MLP neurons of a small language model. Each row is named by its layer, matrix (up: input weights) and neuron, and shows model dimensions 848-943. Each number is 128 + 24 x the weight over its row's rms, rounded and kept within 0 to 255.
After each neuron's rows, "fires on" lists the tokens most often at its 100 highest values on Wikipedia text that the model never trained on.

L5.up2748 [165 152 108 111 102 143 129 114 127  95 147 144 141 137  94 141 144 140  68 156 139 139 153 148 114 161 129 151 147 110 137 140 150 136 135 147 170 148 169 174  75 154 118 109 147 133 129 111 125 102 132 109 136 148 147 151  85 149 155 139 130 112 156  94 114 141 136 125 128 151 115 118  89 155 128 165  76 137 109 107 151 117 104  86  95 135 125  85 139 130 129 127 149  99 103 144]
fires on: "-", " and", "ulus", " is", "now", " or"

L5.up2206 [116 137 156 100  54  95 103 141 119 131 153  74 158 120  79 123 130 165 127 129 120 125 111 165  86 134  86 116 127 147 138 109 142 117  96 147 150 110  82 149 131 141 110 116 132 114  84  85  89 124 130 145 120 119 104 131 114 137 107 135  79 119 128 107 140  98 101 115 161 114 129 134 131  94 146  84 169 133 108 145 155 112 145 130 121 152 167  88  89 108  91 109 110 126 117  97]
fires on: "S", " his", "s", " an", " close", " Dec"

L5.up1891 [131 132 116 159  71 132  91 124 164 143 125 106 144 149 134 134 156 147 123 151 104 111 159 117 116 127 131 123 121 163 112 129  74 139 123 128 139 131 132  85 119 117 105 139  44 118 163 160 131 101 157 139 130 130 109 162 128  88 158 140 160 148 129 146 119 148 120 142 117 125 101 153 146 172  88 118 108 116 137 135 146 126  91 154 132 107 115 177  96 121 130 154 144 127 123 126]
fires on: " ", " was", " too"

L5.up2709 [129 144 140 125 151 143 124 130 137  84 122 127 161 145 141  80 127 146 151 118 103 148  89  83 145 103 183 130 140 105 108 136 134 111 135 157 127 170 146 146 120 158 106  87 162 143 106 110  79  94 140  72 162 119  99 128 175 140 146 107 126 103 164 149  98 124 184 131 146 122 156 122  85 144  92  87 106 137 125 155 129 139 136 179 130  79 133 156 155 154 144  97 131 125 114 155]
fires on: ",", ")", "\""

L5.up1881 [146 143 150 117 111 152 122 107 164 108 135 145 143 148 102  89 123  74 144 137 125 104 130 128  91 160  98  90 151 122  96 125 161 158 122 149 119 123 161 152  93  99  99  94 121 134 155 119 140 117 112  98 124  87 113 145 186 110 165 112 127 134 108 144 132 100 145 104 147 120 159 118 139 158  96  91 145  80 127 165 116 116 118 145 185 132 129 103  97  80 139 188 119 142 114 122]
fires on: " are", ",", " were"

L5.up705 [137 170 150 135 138 158 136 139 140 110 148 138 119  98 121 109 123 158 166 146 140 121 139  90 158 140 101  82 120  89 119 167  90 136  97 107 181 118 111 155 156 158 163 130 127 113 119 118 122 134 116 125 121 157 144 189  91 121 122 131 134 132 119 167 116 136 145 175 144 151  88 129 132 112 132 143 136 173 115 130 139 182 148 104 149 153 105  99 145 113 107 151 135 150 109 108]
fires on: " U", " un", "'", " not", " Women", " World"

L5.up3364 [123  98 100  90 108 109 121 162 138 104 157 131 135  85 123 120 102  98 117 143  99 152 132 137 133  87 173 104 117 126 120 122 140 118 101 135 159 147 132 108 144  71 140 107 179 114 130 135 149 113 111 163 134 145  93 140 177 154 151 129 123 128 127 144 139  93 142 145 147 101 128 132 125 123  84 111 105 186 132 101 116  97 150 143 163 118 155 163 161 139 123 115 159 189  91  98]
fires on: "\"", ")", " 2017", " 2025", " 2023", " 3"

L5.up3500 [113 136 113 137 147 111 124 113 138 119 116 179  97 115 141  76 100  93 119 126 117 126 101 146 115 174 143 104  99 148 106 131 157 110 142 124  94  98 109 129 100 126  99 110 153 143 110 109 135 148 134 108  95 133 127 118 165 128 151  96 141 111 133 156 121  82 152 149 104 110 166 132 107 119 116 126  71 102 119 154 156 152 137  77 127 138 119 137 124 139 163  98 112 163 117 111]
fires on: ",", " \"", "—", " ("

L5.up2301 [ 97 161 150  89 102 170  96 132 106 126  86 140 156 129 114 124 129 139  80  89 144 137 154 145 116  95 115 174 141 125  99 138 144 104 131 120 112  85 112 121 167 100 147 121 107 115 194 121 144 138 115 101 131  95 180  89 159 110 114  96  66 100 159 113 116 144 104 139  87 165 142  98 153 137 118 107 109 129 148 176 119 121 102  92 133 107 123 122 137 131 162 134 136 148 102 133]
fires on: " |", " to", " for", " of", "'"

L5.up4092 [119 117 119 134 141 124 125 137  97 119 124 121  89 128  72 111 141  81 175 102 121 142 140 109 105  96 152  94 117 152 118 140 130 140  87 138  97  72 146 136 156  99 155 161 156 126 103 123 105 140 110 102 123 106 103 104 142 167 163 124 140 157 149 118 130 127 148 166 155 200 137 156 121 140 133  80 133 119 103  87 136 111 167 134 185 137 120 128 141 114 116 150 127 119 158 144]
fires on: " ", "-", " \"", " ("

L5.up1095 [126  79 107 181 150 148 149 148 127 107 134 150 126 113 145 150 136 165 164 154 131  98  75 129 111 139 191 142 138 140 142 124 128 124 134 121 130 125 106 156 110 134 126  90 148 144  69 140 116  99 100 117 131 153 118 148 151 144 139  81 110 103 132  42 136 155 177 117 133 130 116 163 182 160  96  78 138 125 133 127  76 182 139 164 134 109 114 112 129 139 148 151 126 142 111  98]
fires on: " ", ",", " he", " and", " their"

L5.up3684 [152  77 142  98  77 101 124 118 121 121  97  63 122  88 107 107 147 118 121 127 117 102  93 119 120 146 124 142 106 103 127 136  90 149 136 140 113 135 104 111  98 158 158 158 111 119 124 135 126 127 158 114  91  97 109 179  85  87 137 100  97 123 114 163 189 133 176 137 202 115 129 103 131 147 108 140 116 151 150 114 130 151 146 120 130 129 116 104 111 122 147 157 139 104  68 113]
fires on: " on", " the", "On", ":", " as", " Lord"

L5.up3186 [161 143 125 132 107 119 112 103 159  96 150 108 141 148 157 130 146 128 140 129 119 133  98  83 147 172 103 125 172 136  90  96  99  75 131 149  85 137 157 135 149 134 105 160 156  93  71 124  96  97 119  95  93 146 143 127 143  91 114 114 141 120 122 143 129 115 131 146 156 124 157 123 122  98 100  93  95 123 139  99  91 155 147 189 136 125 132 136 141 105 140 152  78 164 143 100]
fires on: ",", "\"", "\",", "),"

L5.up356 [117 133 136 128 134 124 125 129 102 175 125 127 140 124 110 167 138 151 159 174 118 170 127 135 159 107 149 174 123 149 121  77 133 141 181 155 107 134 124  93 141 146  72 121  89 140 164  99 109 141 127 111 150 142 152 115 152 141  99 101  81 156 139 163 119 179 168 145 158 109 166  65 102 118 158 128  81  95 148 119 132 113 120 142 102 143 141 126 117 124 109 112 121 137 129 155]
fires on: " as", " not", ",", " for", " never", " For"

L5.up3626 [120 122 142 129 104  81  77 168 150  83 130 116 132 146 143  94 135 122 160 125  91  97 101 137 255 166 156 112 132 156  86 136 136 118  75 102  92 151 125 115 115 140 164 168 131 152 125 125 124  68 147  88 107  75 136 155  84 151 124 134 110  56 120 109 138 132 134 116 140 134 136 171 138 103 136 120 100 133 126 136 114 158 114 123 163  84 150 119 158 109  91 143 133 148 129  91]
fires on: ",", "\","

L5.up1670 [135 121 130 103 151 144 143 137 119 130 159 126 156 128 147 163 154 142 107  85 143  82 155 160 127 125 147 138 110 162 121 111  88 130 105 152 167 114  58 116 149 114 152 167 163 120 117 153 131 133 123 134 127 150 140 174 106 162 116 118  97 144 117  95 152 126 133 130 107  89 136 140 150 141 140 123 116 126 129 178 150 124 151 168 161 139 184 161 109 133 145 174 134 118 121 129]
fires on: ",", " and", " also", " It"

L5.up547 [144  81 151 103 149 165 130 163 114 139 115  89 181 157 118 147 136 142 131 168 133 151 105 165  74 138 143 112 108  93 155 132 118 127 141 129 160 140 128  83 141 143 167 101 120 112 135 113 135 126 114 124 134 117 113 126 128 130 148 137 110 139 115 155 141  97 119 150 106 121 124 136 133 113 168  99 116  94 142 142 125 137 145 123 107 149  88 116 140 139 112 131 129 157 110 145]
fires on: " 4", " his", " 5", " 8", " 6"

L5.up3241 [151 135 115 106 158 129 140 111 118 130 151  96 128 112 144 115 134 119 111  92 121  92 161 120 179 147 155 102 133 156 126 122 104 126 122 174 133 128 130 115  80 101 127 156 116  99 130 119 161 159 170 101 110 100 145 148 112 114  84 103 164 103 130 117 118  81 100 140 142 144 137 139 135 121 137 110 152 134 117 143 113 133 118 140 112 130 147 118 118 139 180 172 137 110 156 130]
fires on: " as", " was", " named", "C", " and"

L5.up2199 [129 113 113  98 106 128  88 145 131 114  88  86 131 115 159 124 174 105 121 122 128 158  93 148 137 124 150 100 112 124 142 123  93  86 101 134 144 151  97 143 121 117 161 135 133 100 128  97 116 139 116 107 139 113 137 146 109 164 144 162 130 163 132 136 125 125 139 153 112 135 103 138 139 101 128 128 159 154  70 131 170 142  81 175 178  79 126 142 129 159 145 133 142 114  93 105]
fires on: " and", ",", " at", " by", " the"

L5.up1634 [144 150 143 107 137  95 116  79 120 179  73 115 103 140 141 123 131 100  99 126 176 116 115  96 134 118 180 143 127 102 130 129 112  96 170  84 116 148  84 130 128 121 120 146 130 111 126 119 104 147  99 122 141 115 113 143 103 167 114 102 146  86 154 120 137 135 138 131 132 116 119 146 147 144 137 130 174 109 154 125 149  89 135 110 157 100 152 137 130 133 140 150 152 127 148  91]
fires on: " the", " his", " a", "s", " 2"

L5.up2791 [153 129 126 108 161 136  95 139 131 128  99 151 148 131 179 143 121 133 114  72 143 116 138 132 125 105 126 133 141 142 103 118 117 102 180 121 122  90 102 146 111 168 113 135 143  96 126 111  77 161  91 148 108 139 108 165 116 150 106 121 132 112 137 173 123 130 169 182 142 129 142 142 128  98 130 143 101 138 139 106  65 161 126 138 143  62  98  78 133 130 121 124  84 175 114 120]
fires on: ",", " |"

L5.up428 [199 164 156 121 103 151 143 161 160 178 152 107 112 125 123 126 144 116 170 133 149 113 120 132 101 144 130 135 126 124 155 153  91 129 156  59 125 170  98 145 111 161 153 118 146 117 157 135 107 135 119 119 100 134 119 107 147 148 112 108 157 131 145 130 142 116  93 140 139 135 121 147 172 109 123 141  99 118 118 135 126 151 123 108 109 151 128 105 108 130 178 115 126  99 147  99]
fires on: " |", " ", "|"

L5.up3522 [107 134 155 114 133 114 113 154 171 135 116 142 133 114 109 102 128 107 145 110 114 127 119 132 120 147 179 135  87 140 134 107 104 102 119  96  90 145 118 138 151 171 155 101  78 121 118 126 130 112  96  98  94 155 121 114  73 104 130 103 167 226 125 126 105 126 129 141 133 132 112 100 133 137 182 124 126 162  88 154 109 120 144 125 156 100 113 130 105 108 153 145 139 128 147 101]
fires on: " the", "th", " c", " mid"

L5.up2867 [168 119 156 129 176  89 113 101 101 102 154  73 140 117 120 150 116 131 107 107 148 152 140 114 118 131 143  87 162 131 105  94 121 119 134 109 144 126  86 132 146 150 132  86 132 132  88  95 145  98 110 152 108 115 112 125 142  75 134 141 132 111 125 144 117 128 114  95 122 131 128 146 155  90 110 130 139 135 120 148 126 136 121 108 133 116 145  98  99  87 186 126 139 108  82 134]
fires on: " his", " and", "s", ",", " their"

L5.up541 [122  99 152 127  93 158 134 136 107  93 170 106  85 128 109 125 131  89  94 115 138  94 137 134 174 130 136 105 111 123 159 146 103 134  88 121 113 110 116 150 154 145 128 146 148 143 104 108 123 165 124 102 137 105 185 149  89 131 100 150 133 121 154 137 133 109 101 106 146 148 130 163 131 158 177 124 124 156 115 127  96 140 137 145 171 141 156 137 135 181 154 141 117 154 108 117]
fires on: "'", " never", " then"

L5.up1186 [114 135  86 129 131  92 152 125 139 109 159 122  96  80 121 114 104 138 125 135 126 129 106 130  94 157 108 125 120 132  89 142 123  87 118 105 128 175 104 154 125 123 111 119 115 150  92 108 156 120 126  68  91 144 150 112 101 127 147 148  73 173 131 103 152 120 161 127 133 135 105 133 113 143  76 124 170 153 127 107 121 131 151 118 132 141 155 156 145 134 138  84 111 128 103 116]
fires on: " ", " \"", "-", " '", " ("

L5.up2016 [102 130 149 133 128 129 102 154 103 125 153 127  90 141 114 144 129 119 144 141 136 108 169 111 185 169 119  53 124 135 141 141 115 135 136 153 135 157 160 148 111 118 155 155 149 119 109 117 103 131 140 100 102 139 131 131 142 138 108 158 106 122 135 126 161  58  76 137 115 151 133 128 141 123 114 102 140  99 132 140 109  85 102  96  89 133 139  92 124 127  94 136 115  92 108 133]
fires on: ",", " of", " in", " by"

L5.up3868 [176 116 119 132 114 131  74 103 133 150 157 135 121 117 174 186 178 160 144 132 155 123 152 150  92 148 130 112 154 148  85 134 185 102 134 130 121 145 109 108 104 145 114 131  97 146 115 140 112 151 122 156 141 116 145 182 165 127 109 114 115 103 140  99 148 107 122 134 135 110 135 164 149 155 134 120 149 174 156 161 158 117  82 119  80 129 152 178 139 139 142 128 119 120 128 132]
fires on: " had", " was", " is", " as"

L5.up3302 [127 134 144  98 145 124 112 151 137 138 131 142  75 114 122 111 151 120 124  98 120 111  98 129 150 120 226 118 150 125 129 141 145 114 111  96 164 132 135 138 134  77 110 165 127 173 123 118 102 146 179 141 140 136 123 116 134 186 100 112 122 116 152 132 127 103 128 127 145 112 121 149 143 123 112  89 116 132 118 100 107 134 130 144 155  88 110  93 124  57 114 121 116 112 125 122]
fires on: " a"

L5.up2189 [148 130 148 138  95 108 146 121 154 133  97 128 131 154 154  86 135 128 129  92 137 132 156 118 163 163 150 107 112 101 164 133 159 100 112 121 117 114 134 131 120 143 112 173 128 134 123 107 108 169 124 119 100 100  88 105 132 136 127 147  89  94  99 143  78  98 121 115 162 124 168 150 138 177 111 113 135 165 117 157 150 114 107 117 127 149 127 125 125 151 128 124 161 139 111 114]
fires on: " the", " T", "s"

L5.up3113 [ 99 158 110 106 130 143  93 114 132 156 140 124 152 117 164 123 111 134 186 114 167 130 113  85  91 143 118  94 137 118 115  97 152 114  81 149 108 102 130 124 164 127 132 183 135 115 139 107 137 137 157 134 137 106 120 156 140 124 128 119 101 152 145 137 131 168 116 116  95 135 165 119  99 168 116 135 121 152 134 152  87 111  90 133 164 128 168 110 135 136 106 127 109 148 142 140]
fires on: " |", ";", " /", " to", " A"

L5.up2960 [129 156 131 133 112 125 179 121 102 124 164 114  82  92 132 127 169 172 152 124 161 125 155 137 129 136 155 145 151  90 114 113 135 162 140 148 167 132 149 174 108 160 114 133  89 154 150 135 124 123 207 114 117 147  75 118 148 151 134 115  80 148 146 114 103 122 139 137 145 115 142 148 133 114 101 142 119 147 127 167 164  91 147 150 135 117 148 166 140 151 156 149 121 126 126 165]
fires on: " had", " he", " and", " is", " has", " He"

L5.up295 [ 88 126 116  96 128 131  77 160 144 121 167 112  99 155 128  98 165 117 114 123 108 127 101 109 142 152 107  89 148 125 129 111 129 127 101 145 126 143 156 152 168 129  97 176 102  80 158 104 166 141 139 124 125 114 135 165 162 121 113 124 114 147  92 123  97 143 168 146 125 140 125  99 182 145 165 142 115 116 108 168 105 121 142 112 150  92 151 124 182 169 138 135 126 150 127 125]
fires on: ",", " in", " and", " of", " |", " the"

L5.up2777 [148 133 107 115 139 121 155 133 124 106 148 154 129 118 160 153 118  90 125 157 155 125  94 120 142  88 165 130 124  76  88  87  69 128  80  97 122 125 142 139 129 149 117 118 125 126  95 127 133 184 128 121 180 145 140 107  89 126 109 101 138 136 148 125 123 108 117 156 103 132 139 160  98 139 144 102  96 128 162 121 109 145 143 146 119 124 116 106  70 146 113 150 130 158 154 181]
fires on: ",", ":", ";"

L5.up2433 [144 145 107 131 122 138 120 148 118 134  93 164 112 117  69 133 167 118 143 128 150 107 125 151 137 159 142 132 114 100 123 134  97 116 104 146 128 108 144 140 103 167 115 111 119 107  79  72 138 118 141 130 124 140 128  95 117 103 127 118  94 103 141 107 145 113 176 121  92 130 120 150 115 176 122 115 152 135 151 117 138 169 111 134 104  99 120 116 127 182 124  89 122 113 134 121]
fires on: " 3", " (", "\n", " .2"

L5.up3831 [169  95 135 102 122 126 110 136 139 101 133 139 157 169 175 110 140 100 107 159 135  61  87 131 163 145 149 147  81 128 158 129  96  78  97 103 131 153 136 159 126 145 151 149  98 154  98 113 120 124 118 115  95 150  69 130 163 137 132 131  85 115 121 113 143  91 138 126 127 171 161 123 114 136 157 118  83 115 110 134 128 163 106 136 162 127 162 104  88 122 119  92 120 132 132 113]
fires on: ",", " a", "),", " an"

L5.up2482 [114 109 195 154 132 139 135 131  89 112 139 107 125 137 118 121 112 113  83 152 152 115 148  63 141  96 149 138 100 126 122 174 147 128 156 132 139 196 115 130 118 107 182 144 128 142 127  81 160  72 153  91 140 159 117 152 115 160 168 150 123  91 138 140 149 145 146 103 149 120 155 148 132 153 138 121  93 121 110 160 153 181 141  70 130 129 126 123 173 162 149 170 149 110 129  89]
fires on: " was", " were", " is", " still", " also", " be"

L5.up3078 [102 131  97 125 172 135  97 144 129 125 145 138 129  77 147 158 130 114 116 137 183 145 133 145 147 121 130 157 138 115 186 137 100 109  94 134 149 162 120 139 106 139 139 113 144 131  96 139 100 151 126  89 147 166 121 103 134 153 154 167 125  93 160 143 123 115  99 169  90 119 140 134 146 132 139 134 152 120 118 185 121 148 125 118 132  88 114 144 128 109  89 157 145 192 128 112]
fires on: ","

L5.up2147 [113 145 124 117 131 126 113 104 146 112 149 159 131 108 120  94 121 134 104  99 126 153 109 140 148 124 157  82 143 151 150 165  91 130 116 141 184 164 144 127 134 153 150 141 148 115 132 105 108 103 111  71 109 131 144 152 150  85 173 110 137  62 123 136 138 121 139 148 114 126  94 115 115 188  83 125  85 134 131 145 126 111 139 157 113 123 135 124 120 144 139 135 143 108 156 113]
fires on: ",", " of", " and", " the"

L5.up3231 [142 103 104  97 110 117 116 126 130 119 168 139 124  99 120 122 130 143 121 140 144 172 151 127 118 129 179  68 120 153 105 108 125 135 117  98 124 145 100 123 108 121 204 109 162 126 115 164 133 135 141 113  94 151  70 156 118 130 106 124 138 102  89 139  82 119 127 167 133 152 135 126 129 126 169 153 174 117 134 183 149  79 104 119 170 100 175 124 140 175 151 121 150 102 128 140]
fires on: " was", "-", "ulus", "ed", " is"

L5.up1503 [101 134 156 131 165  98 107  85 160 143 102 174 130 114 168 153 141 129 162  71 105 164 169 108 139 129 132 128 171 144  68 129 124 122 106 143 139  96 132 120 154 113 146 160 152 102 131 131 155 129 123 108 146 138 165 137 134 137 126 121 134  80 136 148 140  74 101 161 105 160 156 113 141 130 132 132 151 126 123 133 149 122 145 149 130 127 112 140 110 127 152 151 117 110 110 155]
fires on: " of", " as", ",", " |", " was"

L5.up3349 [130 129 111 139 122 126  86 145 136 130 143 121 129 102  97 155 130 102 129  84 137 108  84 120 179 108 128 151 111 139 103 132 137  94 144 124 144 128 101  62 108 121 138 118 115 126 120 126 145 149 117  87 135 132 151 103 136  98  98 169 129 108 121 167 161 103 126 149 166 145 118 122 148 113 111 122 132 139 111 131 106 150 177 168 130 108 109 142  74  65  98 130 105 129 148 175]
fires on: ",", " in"

L5.up2200 [155 164 123  99 140 140  83  77  95 114 117 122  86 140  99 113 164 106  87 119 124 137 139 123 108 122 165 112 176 138 126 136 173  88 113 102 119 118 152 140 132 118 148 129 160 124 148  99 114 147 162 136 110  82  97  88 131 153 127 120 128 114 135 143 104 142 125 108 156  94 126 141 167 118 146 124 129 155  89 109 101 119 162 150 142 126 113 155 121 152 142 130 121 123 126  81]
fires on: " a", "S", "B", "K", "s", " A"

L5.up2829 [126 117 166 148 106  90 142 160 104  90  74 114 121 124 154 135 150 151 152 113 129 167  98 141 108 157 145  83 106 125 122 157 144  70 128 159 138 160 154 132 139 100 105 129 159 145 108 131 139 169 148  98 125 105  86 140 123 114 122 149 130 102  77 158 139 105 118 122 192 120 156  88 151 125  94 175 139 119  93 128 147 159 100 141 113 123 120 130 153 146 132 146 180 126 137 117]
fires on: " |", " and", ",", " his", "s"

L5.up4029 [143 114 115 135 145 122 125 102 112  60 108  83 159 152 119 132 100 127  94 125 146 133 162  62  89 107 152 178 110  93 133 145 103 129 151 111 135 117 144  87 126 116  96 120  70  97 127 123 143 164 157  99 153 116 172 140  86 114 143 145 133 132 132 146 156 124 100  72 117 133 145  83 155 111  90 142 143 141 158 140 135 133 146 113 154 136 137 147 157 150 138 105 154 109 103 170]
fires on: " was", " had", " were", " be"

L5.up151 [ 88 135 108 131 101 141 125 150 178  94 126 124 111  53 108 128 143 123 110 138 121 132 130 123 119 138 130 144  94 110 147 105 120 130 153 182 133 170 127 147 124  99 126 169  99 141 140  88 162  94 125 139 130 102 124 127 173 145 100 147 148 130 110  93 148 111 119 122 126 113 164 144 126 176 157 119 137 105 107 133 154 118 149 155 108 130 109  96 137  87 109 123 138 115 129 136]
fires on: " ", " C", " c", "C", " P"

L5.up1521 [158 125 120 116 108 124 141 158 187 148 133 141 142 139 182 138 132 156 172 182 129 151 164 110  87 174 151 150 100 140 184  96 149 133 125 125 114 141 155 111 132 116 118 160  78  96 165 116 163 172 129  97 154 132  94 154 104  99 184 120  96 144  99 109  76 132 108 115 122  79 137 114 109 146 166 143 125 135 149 136  92  93 153 101 163 121 111 125  93 113 161 152 139 116 137 105]
fires on: " the", " of", " The", " in", "th"

L5.up1777 [128 134  99 119 129 115  96 121 145 109 140 106  88 131 133 127 143 116 101 108 140 116 150 143 114 138 106 124 129 138 138 149 154 161 127 189 109 125  95 133 108 130 129  99 132 106 128 119 110  64 153 125 127  89  92  99 139 175 128 125 129  75 146 101 153 111 119 148 118 149 120 139 110 150 130 107 120 162 157  89 150 134 156 103 147 130 145 145 126 126 105 119 172 145 126 102]
fires on: " (", " 3", " \"", " part"

L5.up2213 [118 110 146 127 145 140 123 102 109 105 102 113 125 117  70 104 124 116 113 184 166 151  94 135 131 126 127  85 123 124 139 102 121 143 124 119 117 144 141 103 128 164 105 122 106 135 140 107 127 178 112 132 136  99 123 122 102 104 133 163 135 113  97 152 118 120 122 122 143 116 120 168 128 153 162 134 115 129 101 128 165 114 112 107 145  90 122 132 133 108 152 143 100 150 139 130]
fires on: " The", " the", " his", " Her", "'"

L5.up524 [161 136  90 140 138 115 124 104 165 124 131 135  98 156  82 158 115 131 152 125 175  80 140 123 191 128 139 149 113 148 146 121 136 116 106 104 128  67 178 155 132 108 115 111 160 128 107 103 129 119 151 132 137 129 136 120 127 122 165 119 108 133 117 146 130 132 103 147 143  97 139 143 111 147  92 123 119 155 129 149 125 124 123 125 137 117 112 145 121 105 126 163 123 110  97 143]
fires on: " during", " of", " in", " into", " as"

L5.up3776 [159 148 134 169 119 108 117 125 124 139 143 136  84 143 155 168 144  98 126 108 148 126 145 126 157 135 121 143 153 120 119 126 135 118 155  91 131 141 101 137 103 114 123 171 141 139 142 146 101 152 150 134 145 165 142 136 154 132 145  99 142 111 109 151 122 117 139 131 124 102 151 123  80 111  85 132 113 144 123  86 116 107 124 168 156 153 127 137 136 137 164 133 164 105 151 127]
fires on: ".", "'", " whe", " on", "who"

L5.up1763 [101 141 131 113 128 156 146 147 152 155 191  81 129 117 123 161  98  66 135 124 157 127 164 135  85 104 121 154  98 161 119 124 142 124 167 152 144 151 142 111 118 136 102 109 114 129 161 138 138 140  90 130 173 111 145 166 143 147 173 135 113 102 150 152 152 159 111 136  96 106 145  93 108 181 119 153 103 107 128 117 139 128 116 173  98 117 116 171  81 109 122 162 115 127  96 119]
fires on: " |", " on", "==", "\n"

L5.up3948 [139 103 121  86 154 193 112 156 182 152 129 155 120  63 133  88 119 121 102  96 116  90 112 141 129 145 177 154 130 128 151 141  88 136 130  82 106 107 136 140 106 177 139  87 149  98 134 141 125  94 149 146 139 151 109 144 129 106 128 123 151 133 120 174 121 115 116 165 111 128 171 138 132 103 152 137  96 142 123 129 124 117 146 151 139 125 159 178 132 101 128 137 156 148 133 136]
fires on: " ", ","

L5.up2762 [148 172 124 115  95 127 133 171 132 149 142 120 116 105 149 152 131  72 141 105  83 137 105 116  85 129  88  86 170 117 123 121 107 105 137 149 138 153 118 130 110 112 129 150  79  99 123 131 136 113 134 149 142 108 104 150 110 130 139  85 113 160 124  75 156 123 126 128 133 103 165 155 125 143 127 124 131 122 145 146 123 114  95 166 130 109 121 120 146 161 126 134  98 141 113 123]
fires on: ",", " United"

L5.up3100 [124 129 135  72 130  70 117 116 148 119 132 152 121 128 133 133 137 133 164 105 161 126 162 133 115 142 128 150 161 126 110 160 139 106 177 163  91 106 108 125  79 137 112 114 170 128 107 111 116 158 160 127 153 104 105 106 169 157 128 138 139 135 125 118  87 133 124 126 105 155 138 124  85 150  99 145 113 106 137 168 107 139 130 107 119 112 146  88 115 165 100 155 143 117 126 116]
fires on: ",", " (", " and", "—", " \""

L5.up1841 [123 140 147 170 120 131 120 121 120 163 114 129 177 113 159 136 108 112  80 124 115 132 110 133 140  78 135 137  80 165 160 140 119  73 131 162 133 152  78 101  84 132 156 106  91 152 136 167 157 114 173 175 124  79 129 156 165  85 139 116 150 108 162  77 127 129 125 118 101 135 156 189 111 148 145 174  87  99 171  98 145 171 131 109 126 159 149 115 117 123 158 108 158 104 127 129]
fires on: " |", " was"

L5.up0 [129 102 157 138 133 103 156 144 116 194 139 124 132 142 125 148 195 120 131 144 120 126 119 112 110 156  90 141  98 106 142 169 143  97 107 131 109 105 130 117 104  89 144 150 123 120 175 128 126 109 138 148  85 146 102 155 109  93 122 138 140  90  70 152  82 119 130 111 100 136 135  85 135 109 130 144 148 153 143 117 165 135 192 125 117 132 101 135 133 135 117 110 121 156 158 123]
fires on: " made", " won", " scored", " their", " completed"

L5.up4075 [144 120 148  82 115 109 142 154 142 122 143 105 175 150 171 132 128  66 106  98 130  97 131  81 115 147 154 140 146 148 155 116 146 157 139 141 179 120 147  98 129 132 120 125 110 162 127 135 133 154 170 109 143 126 105 148 129 147 131 118 162 130 116 128 134  69 131  93 150 150 143  94 143 115  73 121 112 131 134 121 132 140 129 159 127 123 153 101 151 137  89 111 126 138 109 120]
fires on: "\n", " became", " a", " become", " close"

L5.up3825 [160 145 145 146 105 103 170 143 151 117 131  99 140 132 121 168 142 153 129 146 160 132 138 139 117 108 146  97 142 129 130 153 131 125 113  98 149 118  97  99 152 139 132 144 131 117 152 119 117 121 169 181 139 119 174 154 166  91 124  97 125 125 102 152 136 160 138 152 134 144 133 124 166 108  89 125 131 180 127 138 117 155  91 155 142 131 126 114 154  85 114 130  84 125 132 129]
fires on: "|", "-", " as", " |", " in", "000"